{"num_attention_heads": 12, "init": "normal", "lr_head": 0.00813, "decay_shape": "square"}
MLP neurons of a small language model. Each row is named by its layer, matrix (down: output weights) and neuron, and shows model dimensions 0-127. Each number is 50 + 12 x the weight over its row's rms, rounded and kept within 0 to 99. A neuron's up and down rows have the sign that makes its largest values positive.
A block is one neuron, or neurons of one layer that tend to fire together. Before each block is what it responds to, as a language model described it from the Wikipedia text at the highest values.

Mid-word b/d/f fragments
L6.down22:58 56 17 36 43 57 73 45 59 62 45 50 62 60 47 28 54 56 41 23 33 67 50 57 36 51 63 31 47 49 68 54 50 70 61 47 37 67 50 42 60 75 34 63 51 51 45 68 50 43 55 47 47 61 37 31 49 37 42 53 57 35 56 36 50 60 66 43 52 48 65 39 61 70 45 45 57 62 55 62 62 50 56 51 29 34 39 52 66 61 50 49 85 35 74 46 41 58 39 46 60 38 68 47 44 55 63 37 40 55 40 42 28 54 53 35 48 42 63 47 61 67 60 54 61 38 48 59
L6.down276:38 48 55 45 41 47 54 54 52 46 58 25 58 79 37 61 20 48 54 60 57 61 58 54 75 58 30 37 68 38 66 48 57 54 48 48 64 48 17 59 51 50 43 43 65 64 29 33 61 46 72 43 51 46 39 53 69 56 48 33 31 41 57 65 39 46 41 51 46 61 44 51 51 52 47 45 54 48 44 66 42 62 40 37 69 42 52 45 37 43 47 54 21 50 54 45 54 58 53 62 49 44 48 27 54 57 48 56 41 49 49 41 37 43 69 58 45 19 52 51 45 38 45 37 37 44 63 49
L6.down489:33 67 47 43 57 57 40 39 52 69 44 54 71 51 55 52 32 51 60 50 48 50 69 47 61 43 40 43 32 44 64 41 22 44 26 48 31 61 46 37 51 48 38 61 37 60 41 63 50 55 49 74 35 58 43 60 45 62 51 58 32 56 49 43 35 53 49 44 48 53 36 63 66 41 74 50 28 54 64 60 57 52 63 65 54 45 21 52 37 47 59 53 72 58 42 34 40 49 40 55 42 53 37 55 65 41 49 53 51 87 48 91 50 37 33 65 39 43 69 45 53 59 50 42 57 45 46 60
L6.down516:34 44 72 56 47 38 58 79 57 55 57 33 27 53 59 49 48 48 71 60 47 26 68 65 57 48 50 43 31 44 60 34 58 51 63 62 43 48 49 45 42 70 50 65 48 53 56 50 56 47 45 56 34 42 50 45 62 48 64 48 63 76 58 62 41 42 41 70 42 61 42 59 58 55 44 50 59 28 55 61 41 58 62 42 47 28 64 64 33 50 59 51 69 48 36 55 30 57 58 49 43 65 40 49 60 57 63 53 44 52 49 44 44 65 36 37 33 84 29 55 59 54 58 43 74 52 55 66
L6.down561:40 40 40 69 53 50 39 41 49 65 41 39 57 49 53 34 57 35 40 19 49 38 56 39 48 38 30 31 39 37 61 12 30 64 34 61 49 35 49 55 57 60 37 43 41 44 60 65 39 53 59 67 23 48 37 30 53 48 54 49 52 55 57 54 51 49 53 45 49 49 45 61 58 47 38 32 53 46 36 45 52 70 41 51 35 59 37 36 44 33 53 60 59 61 34 62 65 43 42 62 49 54 55 46 52 54 68 89 49 70 61 29 49 56 37 47 48 48 70 36 33 31 52 59 48 33 28 50
L6.down721:33 54 33 51 63 64 49 55 42 69 48 56 51 75 47 30 55 42 64 54 62 43 56 62 36 61 55 44 75 36 69 30 52 34 49 46 43 61 55 39 50 61 47 53 18 47 68 50 60 61 39 85 50 56 43 23 36 72 38 35 54 61 26 64 53 55 40 68 46 55 62 69 46 39 54 46 45 29 64 39 62 47 39 55 51 53 36 33 42 50 38 69 62 74 50 55 49 53 58 54 37 71 38 43 27 46 43 39 43 38 56 52 54 47 42 64 52 45 56 50 38 27 51 34 57 32 60 34
L6.down763:41 38 46 42 58 51 44 64 36 66 38 32 81 55 58 44 31 48 43 42 35 66 49 65 39 38 43 42 65 56 41 63 55 66 52 45 59 37 57 38 53 54 48 36 46 40 55 79 40 53 39 52 50 44 51 48 52 52 69 74 67 67 68 57 46 46 46 54 48 50 50 44 58 70 36 48 58 65 33 41 45 45 47 26 36 62 56 39 46 30 48 37 46 52 33 36 64 63 31 47 44 63 58 37 48 46 55 65 53 42 31 35 48 46 40 47 40 45 28 32 50 54 56 56 54 61 58 53
L6.down872:35 43 58 44 36 31 55 64 51 47 32 53 85 68 48 62 55 76 52 62 67 61 43 49 54 47 44 53 58 35 53 47 72 48 16 51 74 52 71 61 35 50 60 46 39 45 70 62 54 52 51 51 50 42 29 69 68 34 54 44 34 61 50 59 59 47 49 49 66 74 61 46 46 68 49 64 57 39 53 43 52 37 34 53 59 61 34 58 64 48 44 37 71 61 40 67 57 41 60 66 46 37 63 47 43 71 56 43 66 67 38 54 62 54 37 45 66 43 64 50 71 46 29 34 67 53 32 43

Word-initial "de" prefix
L8.down56:48 45 52 52 51 59 63 53 30 28 35 48 52 65 57 53 56 58 24 38 51 51 41 50 38 37 47 45 54 47 45 74 27 72 64 60 50 54 37 58 67 49 50 60 53 63 41 37 56 56 74 51 48 53 59 37 64 66 42 53 55 46 73 36 52 64 46 34 27 66 57 37 46 31 51 49 69 44 32 56 44 60 58 31 55 62 56 46 53 37 49 55 59 78 60 53 68 57 67 55 58 57 40 57 66 43 47 41 59 57 51 28 44 69 55 68 39 49 39 46 38 55 58 41 41 43 37 49
L8.down247:57 60 57 50 41 42 42 56 50 48 64 24 57 48 64 34 45 36 49 52 60 73 41 41 45 49 45 60 62 66 68 48 32 48 62 61 35 23 50 26 51 47 36 40 36 51 49 35 61 52 73 41 60 53 67 37 65 51 62 47 60 52 57 42 34 62 42 32 50 59 35 24 44 63 52 45 46 59 40 40 43 50 39 43 48 51 42 54 54 67 61 51 09 52 37 52 41 41 54 40 33 66 47 47 41 60 58 51 55 61 42 36 42 56 27 54 60 28 49 54 60 51 57 65 56 38 47 58
L8.down313:32 49 29 44 16 54 61 48 37 59 51 44 57 60 54 51 57 62 47 63 43 72 36 61 45 49 55 46 44 39 54 51 49 38 46 52 75 71 59 53 69 43 67 62 60 58 39 52 60 37 54 46 67 61 45 46 52 47 55 64 59 57 56 69 54 34 54 67 59 72 80 39 38 28 57 46 54 63 41 39 67 59 52 30 62 54 49 58 41 39 56 75 54 64 45 34 49 44 48 51 52 42 50 74 52 69 57 49 52 48 60 51 33 49 71 40 54 45 40 73 36 60 44 38 44 80 63 60
L8.down386:43 52 59 49 42 76 40 51 35 45 46 49 44 60 45 38 76 61 72 40 42 40 52 64 43 56 59 37 50 43 48 64 43 61 52 68 53 55 74 41 47 30 49 49 53 48 34 66 61 43 10 64 37 51 65 39 54 46 60 46 50 40 38 39 49 41 37 47 38 37 60 54 44 25 50 56 38 18 63 53 52 56 52 50 61 58 61 70 47 43 55 45 35 63 58 37 52 47 61 38 43 55 29 58 38 53 24 54 41 61 35 58 19 44 54 36 46 55 64 61 41 44 64 75 45 23 34 35
L8.down420:48 61 49 46 42 49 56 62 59 39 52 36 39 39 47 69 30 55 46 49 30 55 60 54 47 49 62 47 48 61 43 56 44 42 50 54 35 62 31 52 70 56 68 54 42 50 48 30 54 26 47 48 69 45 42 44 26 66 50 70 54 50 46 48 33 62 40 57 49 49 51 38 43 55 55 63 28 57 36 34 42 45 38 54 75 50 81 37 67 65 49 45 38 74 57 56 34 40 39 50 22 63 39 81 47 29 67 43 64 51 39 38 54 54 54 48 49 55 46 56 35 58 39 34 71 52 55 81
L8.down523:59 54 77 45 51 63 48 61 46 40 50 40 38 52 53 81 61 31 44 57 43 36 52 63 52 59 47 36 52 61 59 33 53 39 42 38 54 69 60 54 53 62 55 45 60 50 40 36 68 70 74 70 61 46 39 51 65 48 46 43 41 52 56 52 39 60 58 44 52 29 82 48 44 36 41 74 49 50 37 44 53 69 47 63 57 52 30 81 31 51 41 60 43 69 45 61 46 76 45 45 52 54 39 57 35 50 52 52 58 35 50 28 44 55 51 61 47 61 50 62 54 48 58 57 60 53 52 60
L8.down574:46 73 58 46 42 52 44 67 53 46 55 59 49 59 52 39 40 39 50 21 50 43 33 37 51 35 64 24 59 73 45 64 20 57 61 42 52 37 68 42 32 35 61 37 45 68 75 41 60 44 54 57 75 51 48 48 58 22 52 41 48 52 49 60 33 67 63 40 35 48 63 50 55 41 44 60 56 50 59 53 67 49 40 66 56 63 61 58 48 29 43 52 61 38 40 46 50 31 50 57 38 55 63 53 32 47 40 51 49 67 24 41 57 52 66 49 56 22 47 55 75 46 71 38 51 46 41 57
L8.down635:36 34 57 53 54 74 67 46 47 53 62 42 54 70 52 82 51 32 58 54 64 47 57 49 38 52 24 65 28 43 54 75 45 42 51 65 29 33 39 57 41 46 34 43 63 73 46 42 32 43 62 40 49 51 26 49 52 26 44 59 53 60 65 42 39 62 33 61 57 72 41 55 48 49 53 49 42 47 59 55 43 63 48 40 69 65 57 42 54 48 58 58 63 45 61 58 32 60 68 67 22 53 45 41 28 38 54 64 50 63 46 70 79 57 44 55 34 57 45 58 41 39 59 39 53 21 41 32

Word-initial prefix fragments
L8.down8:32 52 52 49 33 51 79 49 35 50 50 69 47 36 66 49 53 27 62 33 32 36 50 56 36 25 36 45 43 50 40 67 30 62 36 56 44 53 42 37 57 55 41 33 65 45 48 30 43 45 63 31 42 40 54 40 51 45 44 38 45 43 50 42 29 43 51 31 47 61 23 78 43 65 50 36 38 64 46 65 38 35 28 43 60 53 53 72 59 52 58 34 49 43 52 57 37 30 40 65 43 43 70 60 47 67 41 44 39 60 63 41 61 18 58 41 55 48 40 49 43 43 51 39 22 43 60 57
L8.down26:45 55 13 54 51 48 42 60 59 33 37 34 84 55 58 44 38 49 66 52 76 60 64 70 53 39 45 54 41 61 50 71 70 39 39 57 51 49 47 36 44 67 57 35 53 50 52 35 46 46 52 46 53 53 55 56 40 39 55 62 71 45 45 63 52 60 56 38 31 74 47 64 48 67 61 71 57 52 49 52 62 38 41 78 47 35 61 40 56 52 64 41 54 53 68 46 60 80 62 51 46 33 53 57 46 60 54 40 21 41 73 29 50 58 56 38 47 60 57 45 45 62 41 58 45 41 60 55
L8.down131:49 42 59 47 66 48 68 54 52 42 51 44 51 50 60 39 35 39 58 59 36 55 42 32 47 46 39 86 29 63 45 45 74 85 67 50 47 43 44 64 54 42 48 50 60 44 25 29 55 45 59 48 48 32 48 47 44 46 47 63 45 31 48 64 44 57 61 44 70 62 60 60 32 90 50 55 41 29 65 62 65 39 61 57 40 39 31 49 62 50 46 59 57 42 53 57 58 41 48 42 58 64 53 66 39 61 34 69 53 58 60 52 60 46 48 52 36 59 37 65 70 40 65 51 64 27 74 66
L8.down518:60 52 36 39 74 35 62 49 36 16 62 41 23 49 56 26 38 49 37 67 57 49 65 50 47 69 67 43 54 48 63 45 65 46 41 29 48 56 35 57 55 52 73 51 42 61 36 24 69 47 56 54 52 39 52 41 50 66 48 49 47 53 64 66 50 48 36 45 68 52 39 64 54 67 55 34 41 47 40 59 46 74 18 48 55 57 38 67 56 64 54 56 76 47 39 42 45 60 63 41 55 36 36 72 51 36 56 47 59 49 59 39 61 53 51 59 35 34 45 50 59 67 57 48 37 25 50 60
L8.down570:38 52 40 48 45 32 66 41 53 39 49 68 47 73 65 47 49 28 23 38 58 52 65 52 34 63 50 29 55 47 57 62 48 55 46 42 55 79 42 38 50 46 34 75 54 41 55 40 56 61 64 43 48 42 64 35 51 35 39 25 33 46 72 41 69 66 49 48 68 26 56 46 56 63 55 49 51 71 48 46 51 51 61 46 53 52 38 63 52 77 48 46 31 50 38 40 61 68 28 38 54 51 27 58 49 57 39 48 54 60 38 45 72 69 35 26 71 57 46 58 70 26 53 35 46 49 45 42
L8.down681:45 51 56 55 50 42 51 36 54 43 58 62 29 33 50 65 31 53 49 81 66 57 50 59 45 40 64 49 60 52 68 58 65 56 46 57 53 45 64 65 54 71 62 36 51 47 70 68 62 26 41 57 43 45 51 31 67 55 96 76 67 56 36 59 64 42 66 53 44 75 41 30 34 61 53 35 50 58 46 34 55 48 45 33 35 27 53 47 29 43 57 61 50 51 50 61 50 52 42 55 51 41 51 46 40 67 60 30 61 57 29 56 37 44 46 57 52 38 41 41 38 52 40 43 63 67 39 51
L8.down826:28 51 61 47 44 40 53 50 44 37 51 73 57 64 33 13 45 52 38 56 35 35 38 20 67 50 41 53 49 55 50 39 59 41 46 63 46 58 56 43 63 58 57 52 58 35 55 64 50 47 61 56 45 47 49 35 55 61 47 64 64 45 42 56 70 34 28 36 56 49 44 50 56 68 55 58 45 36 36 60 19 50 52 47 47 30 63 86 55 61 55 43 39 56 46 41 51 70 50 37 39 53 56 63 51 68 60 46 45 60 36 39 67 54 60 31 60 51 54 46 54 42 43 53 43 48 40 61
L8.down886:72 55 31 83 77 48 37 42 42 31 38 51 42 54 64 52 28 61 52 34 49 44 66 47 55 48 45 46 38 44 37 48 37 64 60 57 66 57 55 47 38 55 57 46 42 64 28 58 53 51 26 55 26 74 49 48 43 44 47 53 44 48 67 52 58 37 58 57 62 42 43 52 64 45 54 52 40 29 57 66 62 59 46 41 61 44 34 80 50 55 45 51 90 69 48 34 61 47 41 38 48 37 39 44 66 50 33 46 49 42 57 58 68 58 78 50 41 66 47 45 53 43 25 41 40 54 72 46

Split-word piece starts
L6.down103:59 79 41 62 61 58 65 34 29 33 54 48 67 43 44 44 47 55 51 54 56 51 51 59 71 48 69 60 39 59 60 53 54 37 57 39 45 40 55 63 54 45 48 73 46 52 54 53 55 60 39 72 48 67 27 69 61 68 50 56 32 43 58 46 62 58 53 52 29 60 30 43 38 37 26 51 45 62 32 55 17 44 46 48 47 61 48 41 28 44 34 54 17 44 52 60 70 48 38 45 49 50 48 60 54 32 45 50 65 61 53 35 62 49 41 58 48 54 43 59 63 43 36 57 79 55 56 40
L6.down164:36 36 65 59 45 64 40 54 63 48 52 55 95 59 44 55 32 48 57 52 58 51 39 48 67 55 62 32 40 55 49 64 68 22 55 38 57 63 50 42 56 64 63 64 54 35 53 46 49 63 49 47 56 66 29 54 68 48 58 40 34 69 61 47 35 57 62 56 49 75 39 44 52 43 67 43 42 37 19 65 39 63 52 73 32 71 38 60 46 58 38 43 46 56 45 68 26 18 51 48 47 33 40 60 54 48 56 39 63 60 41 42 44 43 22 49 53 60 60 60 57 31 48 38 65 51 44 42
L6.down316:47 49 32 45 67 44 67 68 54 42 28 58 74 50 46 61 39 60 55 45 69 47 33 69 47 43 54 25 30 59 37 56 38 66 29 60 46 59 32 25 65 47 48 39 68 60 55 45 72 69 55 71 46 44 44 61 59 56 56 41 51 59 45 42 58 50 39 55 48 50 57 59 62 60 41 59 41 66 51 35 65 34 40 48 49 49 47 49 35 58 51 63 55 35 54 58 15 43 39 61 46 48 42 66 60 46 60 42 66 39 61 50 58 48 52 63 26 50 49 65 45 62 42 64 38 35 41 36
L6.down366:56 41 39 66 54 65 25 46 71 37 67 49 51 60 61 27 61 62 57 39 56 51 46 53 70 61 43 61 65 39 57 62 57 48 48 56 73 56 41 53 57 34 30 34 53 65 27 57 58 42 57 48 45 52 60 53 58 27 41 77 50 41 65 53 63 45 72 53 43 30 67 56 51 33 32 58 64 40 35 45 19 56 55 44 52 77 34 50 62 56 55 54 50 55 68 50 58 37 68 59 29 46 45 68 58 43 57 30 56 42 48 65 43 48 53 60 57 76 45 42 57 30 32 46 40 48 30 40
L6.down430:55 67 47 48 66 56 45 68 60 43 53 67 60 36 47 68 58 59 63 38 76 49 52 51 51 39 57 26 72 51 48 41 38 41 39 60 37 67 44 36 43 53 35 65 59 44 48 64 49 44 64 38 48 41 68 44 66 62 60 58 71 37 53 71 53 48 69 34 69 52 33 49 35 31 67 48 56 58 55 56 48 50 30 44 31 37 71 52 40 51 26 44 54 43 48 50 52 49 32 62 36 49 50 55 62 63 68 46 61 57 54 54 44 53 67 50 69 63 52 51 46 38 47 47 39 42 29 31
L6.down445:50 55 63 52 58 40 53 38 38 52 48 37 80 62 53 59 50 54 54 40 31 65 62 85 51 42 42 48 68 47 69 39 64 47 43 59 45 38 70 44 63 38 36 58 58 59 47 42 54 50 47 43 65 43 52 47 60 38 49 51 43 44 31 41 36 50 54 54 46 61 52 33 49 07 52 50 39 53 35 66 58 65 49 46 53 55 77 35 43 57 41 30 67 51 38 49 54 44 60 55 24 53 41 55 54 38 32 58 40 57 50 47 34 25 40 58 53 62 58 42 60 32 50 60 60 47 45 42
L6.down689:41 71 44 52 67 59 39 49 32 45 59 44 47 48 55 69 41 43 56 56 24 61 61 60 42 65 73 58 57 54 59 52 57 60 42 30 52 35 66 45 52 56 31 57 46 32 40 52 36 52 39 46 43 30 60 38 61 74 50 40 49 65 52 43 43 40 60 34 48 47 67 42 70 46 33 63 60 52 41 39 65 74 75 64 43 29 42 28 71 39 47 49 65 60 19 57 33 34 31 53 33 48 50 51 52 42 51 52 39 50 27 44 44 48 42 57 41 42 33 66 59 50 38 73 66 34 45 42
L6.down787:60 53 54 82 49 58 55 47 59 35 59 61 43 43 43 59 67 55 33 68 58 43 39 31 47 44 55 48 31 62 47 38 58 48 62 54 33 46 59 46 49 35 42 44 56 65 47 60 50 58 45 36 39 52 51 55 39 50 39 32 66 57 64 31 65 62 71 44 38 53 58 75 53 50 45 72 41 52 34 58 56 57 38 67 46 29 56 28 44 46 41 36 67 59 55 21 67 25 60 70 54 61 64 40 63 37 63 63 54 63 61 41 35 62 30 28 42 61 33 22 53 61 50 54 54 32 36 63

Subject pronoun "he"
L8.down48:51 46 72 56 51 42 46 44 62 40 59 33 77 31 54 41 55 59 20 60 46 67 46 61 64 47 58 48 64 75 57 53 63 55 63 62 57 52 49 38 35 49 43 58 33 48 50 51 56 68 55 59 48 54 40 59 30 53 32 64 64 34 48 64 47 69 47 35 60 57 36 34 49 42 45 47 53 64 26 66 52 40 57 48 72 53 47 55 47 74 51 37 45 48 68 51 54 41 44 49 49 38 52 77 74 40 39 31 57 50 38 42 45 69 49 51 64 37 60 55 40 42 48 53 61 67 44 76
L8.down70:61 35 50 44 51 65 72 45 65 21 45 57 65 59 60 52 38 42 37 73 60 44 45 47 69 48 66 70 60 32 25 33 63 40 59 36 55 34 37 36 49 43 46 35 59 54 58 45 50 47 70 70 28 16 46 64 55 46 59 30 34 70 37 50 60 36 67 52 51 52 66 26 40 52 45 29 53 58 29 60 48 41 46 56 57 55 70 58 59 33 46 41 58 47 56 54 53 54 47 68 58 54 56 53 56 58 52 54 55 62 47 38 47 52 53 38 50 56 55 59 63 87 47 40 51 54 49 32
L8.down271:48 32 43 27 45 64 70 54 24 67 33 53 50 39 24 51 47 45 34 50 61 71 72 38 42 40 49 39 44 46 59 58 43 61 37 70 45 40 57 54 52 57 51 50 57 52 57 54 44 59 48 66 73 47 36 47 64 65 43 36 54 49 61 56 55 61 50 46 58 50 26 35 46 53 45 60 50 46 56 64 62 54 64 64 46 69 70 48 59 36 31 33 46 58 40 39 50 51 57 40 41 47 74 66 57 56 30 71 60 37 62 52 33 42 37 47 68 52 71 48 73 60 65 60 79 58 27 58
L8.down438:41 44 59 39 75 44 28 45 56 62 39 45 15 70 65 33 63 53 50 60 53 49 76 37 52 41 21 42 45 65 32 62 38 50 41 59 38 43 56 63 62 38 31 62 54 52 50 50 61 34 65 37 48 63 42 56 42 58 36 55 60 45 44 30 71 48 35 73 44 52 31 55 28 56 70 52 47 42 53 55 55 42 46 48 43 46 49 64 46 68 42 54 75 53 39 64 67 71 72 52 38 57 51 48 64 65 71 58 58 49 49 40 62 34 47 35 74 55 41 34 62 34 55 31 54 41 44 30
L8.down513:28 51 47 27 42 64 57 60 48 53 46 47 42 43 51 50 54 54 64 40 50 62 53 45 73 50 62 42 58 54 34 47 38 59 67 64 66 35 49 51 54 64 57 67 31 56 54 69 34 42 73 43 52 49 54 69 60 66 21 66 43 63 38 69 61 60 39 50 62 42 45 27 38 50 45 37 48 35 59 47 29 32 51 40 46 60 35 54 47 55 31 46 55 62 58 54 61 63 53 54 67 39 34 61 66 52 23 49 41 35 54 51 24 43 71 70 38 40 49 34 53 54 55 49 57 43 48 29
L8.down583:57 38 64 32 41 57 46 49 44 49 34 51 36 62 56 42 62 66 46 31 47 46 55 44 51 55 48 50 66 49 49 69 48 39 41 42 45 55 31 46 68 69 52 43 30 47 47 64 48 90 46 36 72 40 54 57 42 46 38 16 48 48 67 60 45 56 56 47 45 61 30 30 37 51 43 50 56 43 31 58 57 31 51 58 46 53 53 55 60 31 59 33 39 58 61 58 54 51 58 50 59 43 41 18 54 45 57 58 42 72 48 50 51 33 44 44 50 44 55 54 40 48 43 45 56 29 29 67
L8.down767:49 43 83 53 57 50 43 66 46 70 44 37 49 64 46 57 42 39 46 56 41 62 57 71 55 32 52 39 62 68 54 59 54 53 55 54 40 49 39 59 47 54 35 58 52 37 51 68 54 61 58 43 63 29 45 57 47 53 43 54 53 42 30 37 61 72 65 51 47 53 61 49 46 31 66 44 44 19 38 50 61 40 56 40 54 56 47 73 44 44 67 57 50 60 29 51 52 75 37 41 51 39 65 66 75 41 80 42 58 57 47 64 39 54 45 41 52 45 40 81 51 47 46 53 46 65 47 44
L8.down907:48 38 32 46 48 52 68 64 55 62 46 59 43 44 55 26 44 52 39 54 40 42 49 69 71 35 46 64 48 45 37 50 56 30 32 65 61 42 55 70 44 58 51 31 34 34 50 66 49 47 52 36 48 71 47 80 40 72 53 47 69 43 38 47 51 65 32 60 51 53 47 45 55 42 52 63 46 46 39 50 43 41 44 53 53 47 59 73 63 49 38 46 54 54 47 66 55 51 50 28 57 38 49 62 55 47 67 40 54 49 52 53 38 50 60 62 65 55 49 54 47 54 56 33 82 29 45 65

Word-initial "re" prefix
L9.down935:52 55 41 54 57 51 59 55 43 63 50 44 52 24 40 28 58 54 56 63 49 40 52 44 32 53 47 48 21 45 51 70 43 41 29 63 60 49 63 54 40 36 52 49 49 59 16 61 76 53 64 55 38 74 48 24 28 61 51 54 35 33 26 57 45 51 64 46 51 58 50 60 51 57 74 66 21 45 41 55 57 51 54 65 40 40 41 39 58 58 53 71 50 58 51 19 58 44 57 39 44 47 56 55 36 42 39 53 51 36 45 42 46 42 21 39 60 63 73 57 21 26 40 42 40 72 46 45

Clause links and -ly endings
L6.down17:43 31 53 55 30 62 43 59 57 62 57 44 27 63 34 56 40 27 62 33 73 45 60 58 50 45 48 45 53 46 43 44 22 48 54 36 52 50 52 54 40 39 53 56 47 41 43 53 60 57 52 39 57 62 85 56 53 56 35 49 57 55 72 52 39 52 59 35 49 57 51 50 40 56 70 48 49 40 54 63 52 46 47 44 64 48 87 47 51 58 64 39 48 46 33 67 31 41 57 42 56 42 45 57 43 44 65 60 39 18 35 30 50 62 66 56 39 80 61 45 59 67 63 74 47 43 30 45
L6.down237:57 46 53 57 65 74 38 26 23 51 44 46 51 57 67 32 38 70 40 23 45 61 38 47 37 62 39 46 65 35 69 43 59 40 47 60 43 27 32 47 43 55 66 50 28 66 27 56 55 38 67 61 13 57 61 47 56 54 51 63 68 37 43 48 50 63 65 29 65 46 36 23 63 48 44 52 52 55 71 43 38 45 72 48 58 64 53 64 57 58 32 53 58 34 46 44 53 43 56 25 37 36 61 43 62 43 60 61 38 38 46 57 59 43 48 44 74 54 51 48 52 52 67 66 46 29 34 25
L6.down558:83 44 56 61 53 47 27 44 49 70 70 65 81 38 50 35 48 63 51 43 51 50 57 41 57 78 75 58 53 36 37 47 52 73 55 51 54 37 31 52 44 39 58 34 72 49 69 60 48 40 05 54 51 55 45 40 40 48 58 62 35 52 58 62 59 59 61 51 66 50 41 68 56 47 67 40 54 37 28 51 57 45 42 64 65 30 62 63 33 54 83 19 09 57 36 47 52 46 42 57 58 58 48 55 49 54 49 50 64 64 63 57 50 44 42 43 55 42 47 47 60 39 46 51 42 47 37 49
L6.down563:37 57 57 30 69 55 32 42 68 61 35 66 51 59 26 29 44 70 55 37 42 58 44 44 69 38 40 40 69 61 54 38 54 43 58 50 59 41 37 48 49 32 51 59 40 64 28 52 26 61 43 42 30 56 49 47 63 53 40 74 44 45 40 30 57 47 52 33 56 48 46 57 35 56 60 34 60 51 69 36 59 42 49 50 35 61 45 58 42 70 49 38 44 40 44 50 56 59 52 43 47 42 60 66 52 52 68 52 63 36 52 61 60 57 59 47 51 52 81 30 25 55 66 60 46 52 50 37
L6.down603:58 43 43 49 65 20 42 52 34 53 44 52 61 65 66 56 31 52 47 39 31 58 48 59 43 30 47 32 57 50 53 47 40 44 45 59 51 36 55 45 43 38 67 46 48 37 74 61 56 68 44 49 50 32 41 50 57 62 51 45 48 64 55 46 38 63 56 46 61 57 32 48 48 18 53 49 67 32 67 48 40 38 52 63 52 39 80 58 38 58 72 32 45 36 50 40 60 52 41 54 46 65 56 35 70 37 45 57 56 62 35 28 24 48 63 50 54 52 11 45 46 70 35 39 26 32 72 64
L6.down762:46 27 52 63 53 44 38 41 29 36 41 51 57 62 45 37 35 70 53 39 57 59 45 50 57 63 44 47 52 53 39 33 41 58 65 50 56 54 57 68 40 62 57 42 61 57 76 49 54 53 30 43 30 64 47 68 50 50 43 58 48 44 40 63 45 60 32 36 54 36 45 50 48 66 65 56 54 62 37 54 41 44 61 37 55 48 57 43 44 49 42 48 18 56 69 59 45 57 36 51 87 56 51 71 69 22 46 55 56 34 53 48 47 43 60 55 40 35 46 61 32 71 46 51 48 40 49 56
L6.down843:73 54 62 69 70 41 58 50 55 51 36 54 30 42 44 69 48 53 54 19 34 63 65 69 67 42 52 58 52 48 37 59 40 52 52 45 40 52 51 57 60 45 37 47 58 76 47 41 54 46 49 55 57 36 58 41 39 42 68 64 62 48 33 62 63 62 50 53 78 63 34 53 55 61 50 63 44 62 40 32 25 56 45 60 40 55 51 27 50 57 42 60 37 48 54 11 40 41 28 45 40 69 36 53 39 48 70 66 41 47 63 59 60 34 39 77 40 56 39 69 62 40 46 53 30 67 54 60
L6.down865:63 54 44 53 58 55 48 46 33 32 31 45 64 42 33 66 48 34 42 49 58 54 41 36 55 41 47 53 47 34 42 70 47 42 55 49 23 57 41 51 42 49 58 53 55 45 29 38 47 46 46 45 55 51 49 45 52 53 44 65 46 51 70 32 69 49 44 43 40 60 62 54 64 64 62 31 45 59 45 27 53 68 58 57 42 43 49 63 48 52 44 40 09 25 48 44 43 35 59 68 48 51 44 17 53 50 49 47 55 38 65 57 40 38 59 51 59 42 27 52 47 56 72 38 45 49 49 45

Word-initial "de" fragment
L9.down152:52 64 49 52 57 48 56 39 50 33 63 35 45 57 50 56 39 26 59 51 41 44 36 62 31 49 33 57 33 67 60 66 48 42 38 36 51 46 41 57 49 36 38 45 80 42 41 24 44 52 40 53 55 42 48 62 57 48 51 67 43 64 57 42 36 50 36 62 32 38 47 71 65 50 44 49 66 68 36 65 41 55 41 52 60 64 68 62 54 16 58 39 47 77 49 54 40 48 56 37 52 58 56 47 23 47 52 43 46 43 42 31 48 60 51 57 43 63 55 40 46 53 49 41 55 60 57 28

Clause-joining and, he
L9.down607:24 50 50 40 42 55 57 43 43 52 48 55 66 41 46 44 45 44 59 52 44 70 67 70 42 55 38 49 43 33 56 50 58 41 44 46 17 51 23 58 51 47 23 40 49 48 55 42 65 58 56 58 45 45 37 61 37 63 37 54 49 59 37 37 45 44 55 58 26 65 45 37 56 62 40 47 42 43 59 57 50 39 49 65 59 45 48 56 34 33 47 40 17 65 53 43 64 50 75 41 57 72 52 61 40 51 51 64 48 64 49 42 55 34 55 60 61 63 61 37 52 67 54 50 40 45 50 48